MLP neurons of a small language model. Each row is named by its layer, matrix (gate and up: input weights) and neuron, and shows model dimensions 0-127. Each number is 128 + 32 x the weight over its row's rms, rounded and kept within 0 to 255. Numbers have three digits each. A neuron's up and down rows have the sign that makes its largest values positive.
After each neuron's rows, "fires in" lists the words (lower case) most often at its 100 highest values on Wikipedia text that the model never trained on. A number after a token or word is its count.

L13.gate392:133163142168136093108094158068145117100158159085135110125113119091161114148156092090142173173127134091175144087141167123182144101117106053159134100083135102195124104171148149141168078153078127165130129140128101156082135127133125139193126162174136158140157130165161135088121130049165135116132135142096117148090193046113146068180065161117124137112056110095129163084084121144103117156134
L13.up392:187158123174158099163137135096142152143168120114154118109077151114093158158128077150112141117144133161102125107127131098115167102113064135124098172195141116184092151143179201159162088139081068147113128154124150134119137140093122136130144137128121219068137177170179108158102121183181176105118163164137128136089145094137126123150093150116111151149095161119140083063108104119173099111096
fires in: "his" 21, "her" 16, "their" 6, "overall" 5, "affirmed" 5, "rochdale" 4

L18.gate201:140133143068174127124169086118113131107226073075156116152158118133169154168085141069101148124074151128099116123107168147148115137126084109150070121113141142171149082120143148124131134115109107108097191143121076159088176116133065099147146177106079230121158153107130103081096139067189114092146168138172142108144195121112126138131176117167121148162119122077171124112166090124146126122130
L18.up201:199095123136131183158104145140095132215112091145104074081064157195153093135109095175143106160138139110119075161149159119130119118081121147144078121136142134109114118110183119168117177174111122164158085080140154149140117124102128079146118082110115149171094139097133158192138071067120073139097173139058138090199078111117116153164123151131122088090096124084148104152117098093098137108129
fires in: "as" 31, "its" 20, "was" 13, "their" 9, "one" 6

L8.gate99:091159109136203158048109163132097078150119134093113108153112181111133169146201153076148141094120155145091171124114123113138127079108113182152083179065172159198102074058142130122109142109145071182131101105097118147151103158161159157179105120119085125156072068154156121128137136063101152119100149112144151139099098159100104165067113151112069153150100107117057118161109118137132158126198
L8.up99:090170102090162175066142137161113089144145105052118139128078134123097170123204165122136142087139148144110188126086138110121117097103170175146179191097160178195110100078163140158109110158133168162143100128114119137142130150144154152175119150100074143145108098122109132153152115107076147125097109140135171179110116134068113171091114129072094166165096106130084098161094108204123136124167
fires in: "city" 21, "kingdom" 15, "north" 15, "town" 10, "university" 9, "state" 5

L7.gate173:161097078150138113148089127134096109127045098156116116156051147109166140162153113149131091151100133160137067184161139161059158092088172180064108139147132159091128119058201136164142118139146091108096124145102105078158149109175142184122106100120141184116164074121082128101099143142144100147194107117139081111122177109119134086114145115143101059113100134134130171171144087174131111173112
L7.up173:147117127103089078186056146104112083172035077113122146134096166099157151149127106138147161108118123162154080141131123149101155065070150130109118149178102131147146115108179135151182117179169077115125076117078144097177186106136155133155086091135140193189145073156082156071119167097146117164166076085140094116126126120140091037128099115123131083133100102131112148152154079130136161167146
fires in: "new" 33, "second" 8, "west" 6, "first" 5, "mackie" 4, "san" 4

L19.gate81:129071150186158088086082171153122090143138134109112123069095159166127155131146124163144130096080133154121117066141131136093115085125125143155143126146128097168154171127086108127124117065061138138114130084095132118142146171098125176126156142145139206138127175061150165097141182087187086122090156076066083172103090126125126171118143140053095075093100133103095158117131050130104156118189
L19.up81:187110094115132066114182149106121085143130081166109102118184101210100151161177113135164137131168093143064127133128138141126126106107115142113178150103140153131121201099160165053121151135152107111158077123195154106125087137123154184173119101090090187145124136128153146050149149170192156113076155116136090198103142145115150121073125210116170143124143160121136170134143108128107080149147
fires in: "be" 26, "was" 21, "been" 14

L3.gate128:121083180210126123145130139127151064068163151090164147129129108104096079120145105162168137109132146144184128157113144117172140105133093150130108092112131127098128118164044143126068169124071135124098136079138151137112092165140148198136135141147061206084111119171107150151214118104138132133109096138121153130137142145073098134125139130114156156067104117178154101082136116127075117114145
L3.up128:112046161192094141137143148101178084097133147106177137136123098113116105132104093154144131109121133143185111156140107118188133108131095169157116123109062148127113118155035138141052152106116121116111129069122140152138113203128135191116142136109064225113102112147108160148224130106129126129129108131133166155118126134083099136121145137096169131065096105227138118092127086102093129077125
fires in: "september" 33, "april" 19, "october" 13, "london" 12, "british" 5, "english" 5

L6.gate146:144117126059126078089140077098104075133113141117187076147123163090161150147167080118099142093170128114134171098105171140210142201119135084150105162157107121133127094093142114131116100120138097095137167125144187117101071137116115128151149116123093167130059122122105096137089117102169118112183164130076116107163080135101124111173110111126111133146110147118179077165141082102166096105116
L6.up146:132128123117160115107120058093071107092137182111123159112137123112151190197121121109105111086151128103188161106138137095219141167132075105143072180140131098121134116111114149134127111113163113161161122134120177119096099155098131150117154164116095132139054075140091106124078100125178124155181180110091121117182113118087134074127150171145115120125089197111120093151086074117173139129155
fires in: "her" 72, "their" 18, "herself" 4

L8.gate457:129105142148082114125114057124139103154107192101175129144126195131126178105073081107099157079115194146143203136143118120146088077107132114104162140090116189161112150160193200174145134125149115085091187103142149129138190100132132096115165160099125164155091137215180091103166126136141112147160096151128141155133108141140140163147179093065186172110071136153131140137101073147097105140084
L8.up457:148112140129044135119093116183071098114084134132106075072149147173121161077090105141161122080160142113138150121140157068141107134089173123082167172130120104206150126154109105138099131117119108065137181137082158110165164117156195124126097139167111176200149151166102077118139143144141101125108118089179079141097096140131147145120126096081151209106134148116087125145122104122119129119118
fires in: "would" 35, "you" 21, "could" 8, "just" 8

L2.gate261:111139108133101181110137118160067131096080145157073140173107134104131131129036191136126130065150150153131134093203177144123161087079176061139131114135169193105149097077074142112153120068142167106152092137104137066109142144123140146090138178137119152108119127088100109094171066132133151076166115112089177126092137129152137122098136130106145148195100209168049107189116123154136107114086
L2.up261:167169130105150187131147155113075157099101166154191108172204082182136085095111162130135102146140138079062102134104064114109138125072148165094089129081141095068109127125162123124138137132067092115114144172138097105154124163105189118095164113157190117131166160139100105097097157168139109070104139097151114152127135143173111128107071157087103133079112149061075127161094110114082102107127
fires in: "work" 20, "worked" 12, "works" 12, "development" 11, "developed" 10, "working" 5

L3.gate474:137167149087135194131116060108098195085114171189130112116126140132145089115100128078094097049125080124212180159111178131068152131125151117146111121166192117106079121147133137096100094111090138090127124159120096147087155065129161156145097105201124146146161145124137105129167093127131130055104127151089156107172071080115145147135158131125137137113115163210166121100132150145117137079132
L3.up474:203118083062154116129124072121098109126117144198136075112142122135117180110151104147076107170096123153168116107084105113203185121145160136156154144134149046105125141154156119125099171126150110124141137134171124110090147093095095168137154138143097049146141137166133126145062086134130100070101166164081177141126198098116140160123178123158053166125097155145129133114161114152118116091108
fires in: "but" 34, "while" 13, "because" 9, "however" 7, "response" 6, "until" 4

L6.gate321:123120151131112090164106140143107109156138105135134150111104136089133112148149112133151107083082163186117136156189056092166165181074114136095130116181116121095129150116096218166066160154099143103142131140118192098063115100111150139144149138125118091137120141154129163154110097129102119174174108101073175209104112115143160147207104189100059143123131132107095063096160143103103170083075
L6.up321:139126141145137098175093127200139096140134125134102171199060174111086137100154128163172092090126124183087146140147110111175144153114048175080158143194149085143121098121074182148105179171084094080134105172105228103094118102132139140163119154124123105113150162122119158148147146138102142183148108080103184154137128107101162196169156148127071135139139134146139065061146124064067122087097
fires in: "april" 21, "may" 11, "september" 10, "october" 7, "week" 6, "march" 5

L8.gate162:106129120121129104168116075155135123066171179101134145121158108165173126150134093164141144123097121127052132082079184141120149147127154097188117132112134151157178084116103087075120112096117159113163158113141061127128078162082138137170179175121071155121156095090114175158134141095130064078065176156165116110155139137138130115128150140064166047084141159102167123137122106152129133104098
L8.up162:124157150160080185126130107094153163121141114108120133119188142168192164189099065121131144129164135109114137105100154134135195101111133110138151148079096141186157128143144102137087098173121169080115112097114100147113089145132144083164154150053083149094117065143134134173088129091134073085050138180113108107120124154115162147148088120123142111102143132103131155142134084148169109122091
fires in: "its" 44, "band" 6, "itself" 5, "river" 5, "their" 4, "miller" 4

L4.gate233:081138127094123094122098125081157197157095163098143088083134120168134102114080159129094155138098171128190100076153149126151128085107148094171090143119127093115165118201136105180102147125149124125145087105053094141074185135083109149098100116158152107137145167137153182075105074182084129076177124177111205125160145089085141051115110112154167133072092116118058142101139160112075163114135
L4.up233:079155113086136084136076103094161195151103132097139092072151142162147089159108142125099118128074180103192093087164137144143120102128145104171113113115121116138155133179135080169095141129132093129154077137073104138073163124063057150114104146166165080139122152125180161070098086193091133093158136160114199117147138102136146073116140098159178122065123101095054153115127175125090160127114
fires in: "where" 28, "however" 14, "what" 10, "because" 9

L3.gate104:153164171106115123120119138124141112132108153168096137089133128107051143083198125127134097137106104205132095162136142088131118197131139121192054126107136182088093193107167111133145117082118142150178138137089155132115152085097163133124123124150110122101145085208146138131109059139203193096097069106148101102114104102064117111062105173192123135086095074158118129122167170117115161135197
L3.up104:122146171128107150127113123127114146106105100180098163099118133127050148104171135106105113140122083198143105157132119110097109188119116096211053130112128198079113206114158078121149097096140142127191154113133136129143138099123171093119153134118119124139181062151136143087135044152198181125087088080169142133121103117087099096061084181154150120097111063133104125122147157169119134125158
fires in: "robert" 18, "london" 12, "williams" 10, "william" 10, "roberts" 8

L9.gate330:131138069110139183158100135124065134130091146120150088148099176105077107157168182121164127088128145133154131166105143072097163137168171205129134181163054128143081106080163078156140150144166095168116101124106073109177181155152151138127135166143125153173116059113100201125175213098114144119136120073134120112147103152150126079158098135151147114138089142092079135108116118139106140147099
L9.up330:142114082156127202079116098176096116114063140131191112140100142102082142168119153152131122101123149158126155156119206107144116182104188220151140134142054114126161165061206112145134148157121111169129127122122093127134103163173159170120123165089148153151114059131090154108140180109072157088134143124197154121125130170195104112148103159168117094119097079109101133137094130148124138156175
fires in: "second" 29, "first" 29, "third" 17, "then" 5

L4.gate273:069165177120131099118093106147164166129154155111115113091089102117078101151137116148157094118230119178105138092178144099161118119105112041155146142160143137114163171127162067073041107144118101108125143162070121124130146155093108137105177160127097201099073120147127191089117168085143082151141144180145136121136136151107137077092136114088138138115094142094112108097124128077159090129163
L4.up273:101097146102083104164157098133102123140171148119139144159196119112073172155104100119208130169167142094136186133122165132219118130097111066148079153168111097125126145177111148107126143145100149110094119116149067113143144182137150098079129098110134133167145067099133105146088135139186105086160102131087067169141064094112141124160111113187087197140121187089148118118198151157120037125150
fires in: "its" 39, "her" 34, "their" 16, "itself" 6

L6.gate170:144067154115110137134035114035079115156077143110137133188146107154093188146179086097115089039071167100110101131095114159148158150108104097151132145118098073129132132174082114125153107162072164111148111149156180117112132154163146151191166141118122157169101173123106132173163066130145120159138147153122159084130109065132149125135100136113080111123183190075118171101135118139109174116134
L6.up170:138137159128128166129076146053088072097065159100138053177081133175122182102136104138095064037064179160148138094096107149158156108064132113114151127121078105096155103107082092097121100153092158121123134173132192107133136192121138126188155146084137160146102135139115152156166081150181114168149115173137145087132147101124138128120122162102080114142155169097082167104137053152106189111133
fires in: "april" 15, "la" 14, "launch" 8, "launched" 8, "headquarters" 7, "pressure" 5

L7.gate332:082120143075120078131135093153135179123122145125108088130161156121101093184118107191157109163118096140140140081174141108173165107108141107191067172151128127158089117092107096083111076122109116083145126154138059104069086158124127101138152184166094137145120131082096081132147106115205120110103200170130134102176115111092182098131106099129123113148122162126147126114137105164196131172118
L7.up332:196161134108085115119180105128121165135107139104154126118095129099141153111113086115189187113141093117195174114126132166154125097107095141131049140139144172128113180086172143088103093162120120148142139080174153143125140149105086106165113110166144208139089099043101107090134131091111060088145138160085112128141075129093132119139145138158153092114071138142179060152115159137181070126129
fires in: "their" 64, "her" 25, "its" 7

L4.gate443:093081107067157088134181090075132087118103130161128119087087089114155143094145138145124137169122096155155136115162113165204084140092173117099121108149153153172035109148113082101093079115114118135122108111117146078105175098122048109084151091124121200223134164131101142092113072098120078098135089137134116139232086144058137137162142117114157108125075110154125155113091151112111125092175
L4.up443:110174142089126131149110106154092110096106089135073126099153157131133103076144068131095113103133130128144112176187117065119096127084101149100154124077133082116083116132120122098088146092167156110175082147172122100104113044153124127188132075107155079227137120154132138154130128129159120112086109132143135115149138139184150129095155161145096166096129131068140077121123160129127129091182
fires in: "may" 21, "robert" 18, "november" 17, "roberts" 8, "august" 6

L17.gate488:116089125129130124160162120140115097145123160114133150086154143102156095143170153114111128149148188105168133112141137159137119063122111126153107100102132162150132142163064144085135122151105109138162110099132163075146166074180078135040100140182152255162124157129144105100098107106165083137127143080160091076107092124177138205161143143157087131066164144091074140164104101152146177083141
L17.up488:114107183058161094111118174170089059129185173200153083111125139147142153097096126114155148105149144127135157153080140083094105112206143121140138133127101143144148097110172108140148114171163094134156127143184115096136168160064127121153131078165109125113120126114169103109104122089220105093143116150123134169141138184149106116149097057160139178138050148106142191164176115099098129130110
fires in: "would" 25, "can" 23, "will" 15, "could" 11, "may" 8, "to" 6

L3.gate349:106169188124105055161056094149188149146162093110186099132112177145118118093136172123140095110072147156160099149154175083152101143110150128117089092079124176077078106113116174164063173140164106132121185160157171080140111154181113095127102135136170085122161111186159151129091109118104174095175114099123176084136110149116087071150145136105116097151110133094136130118116131165143134043103
L3.up349:149127115153064149101108126125189111146038139125099131112087158125103144158091165179158110101103157140174094136165122115194114135078149188089145154166118160083121132124157128135093105148083092140132152132156096115162113137108071154148099127097161130132135102106201117106131154109085140124125154166152108139060126213177109116137139168077227105166092118122146155101134129128168155130126
fires in: "built" 22, "original" 11, "development" 10, "developed" 9, "founded" 6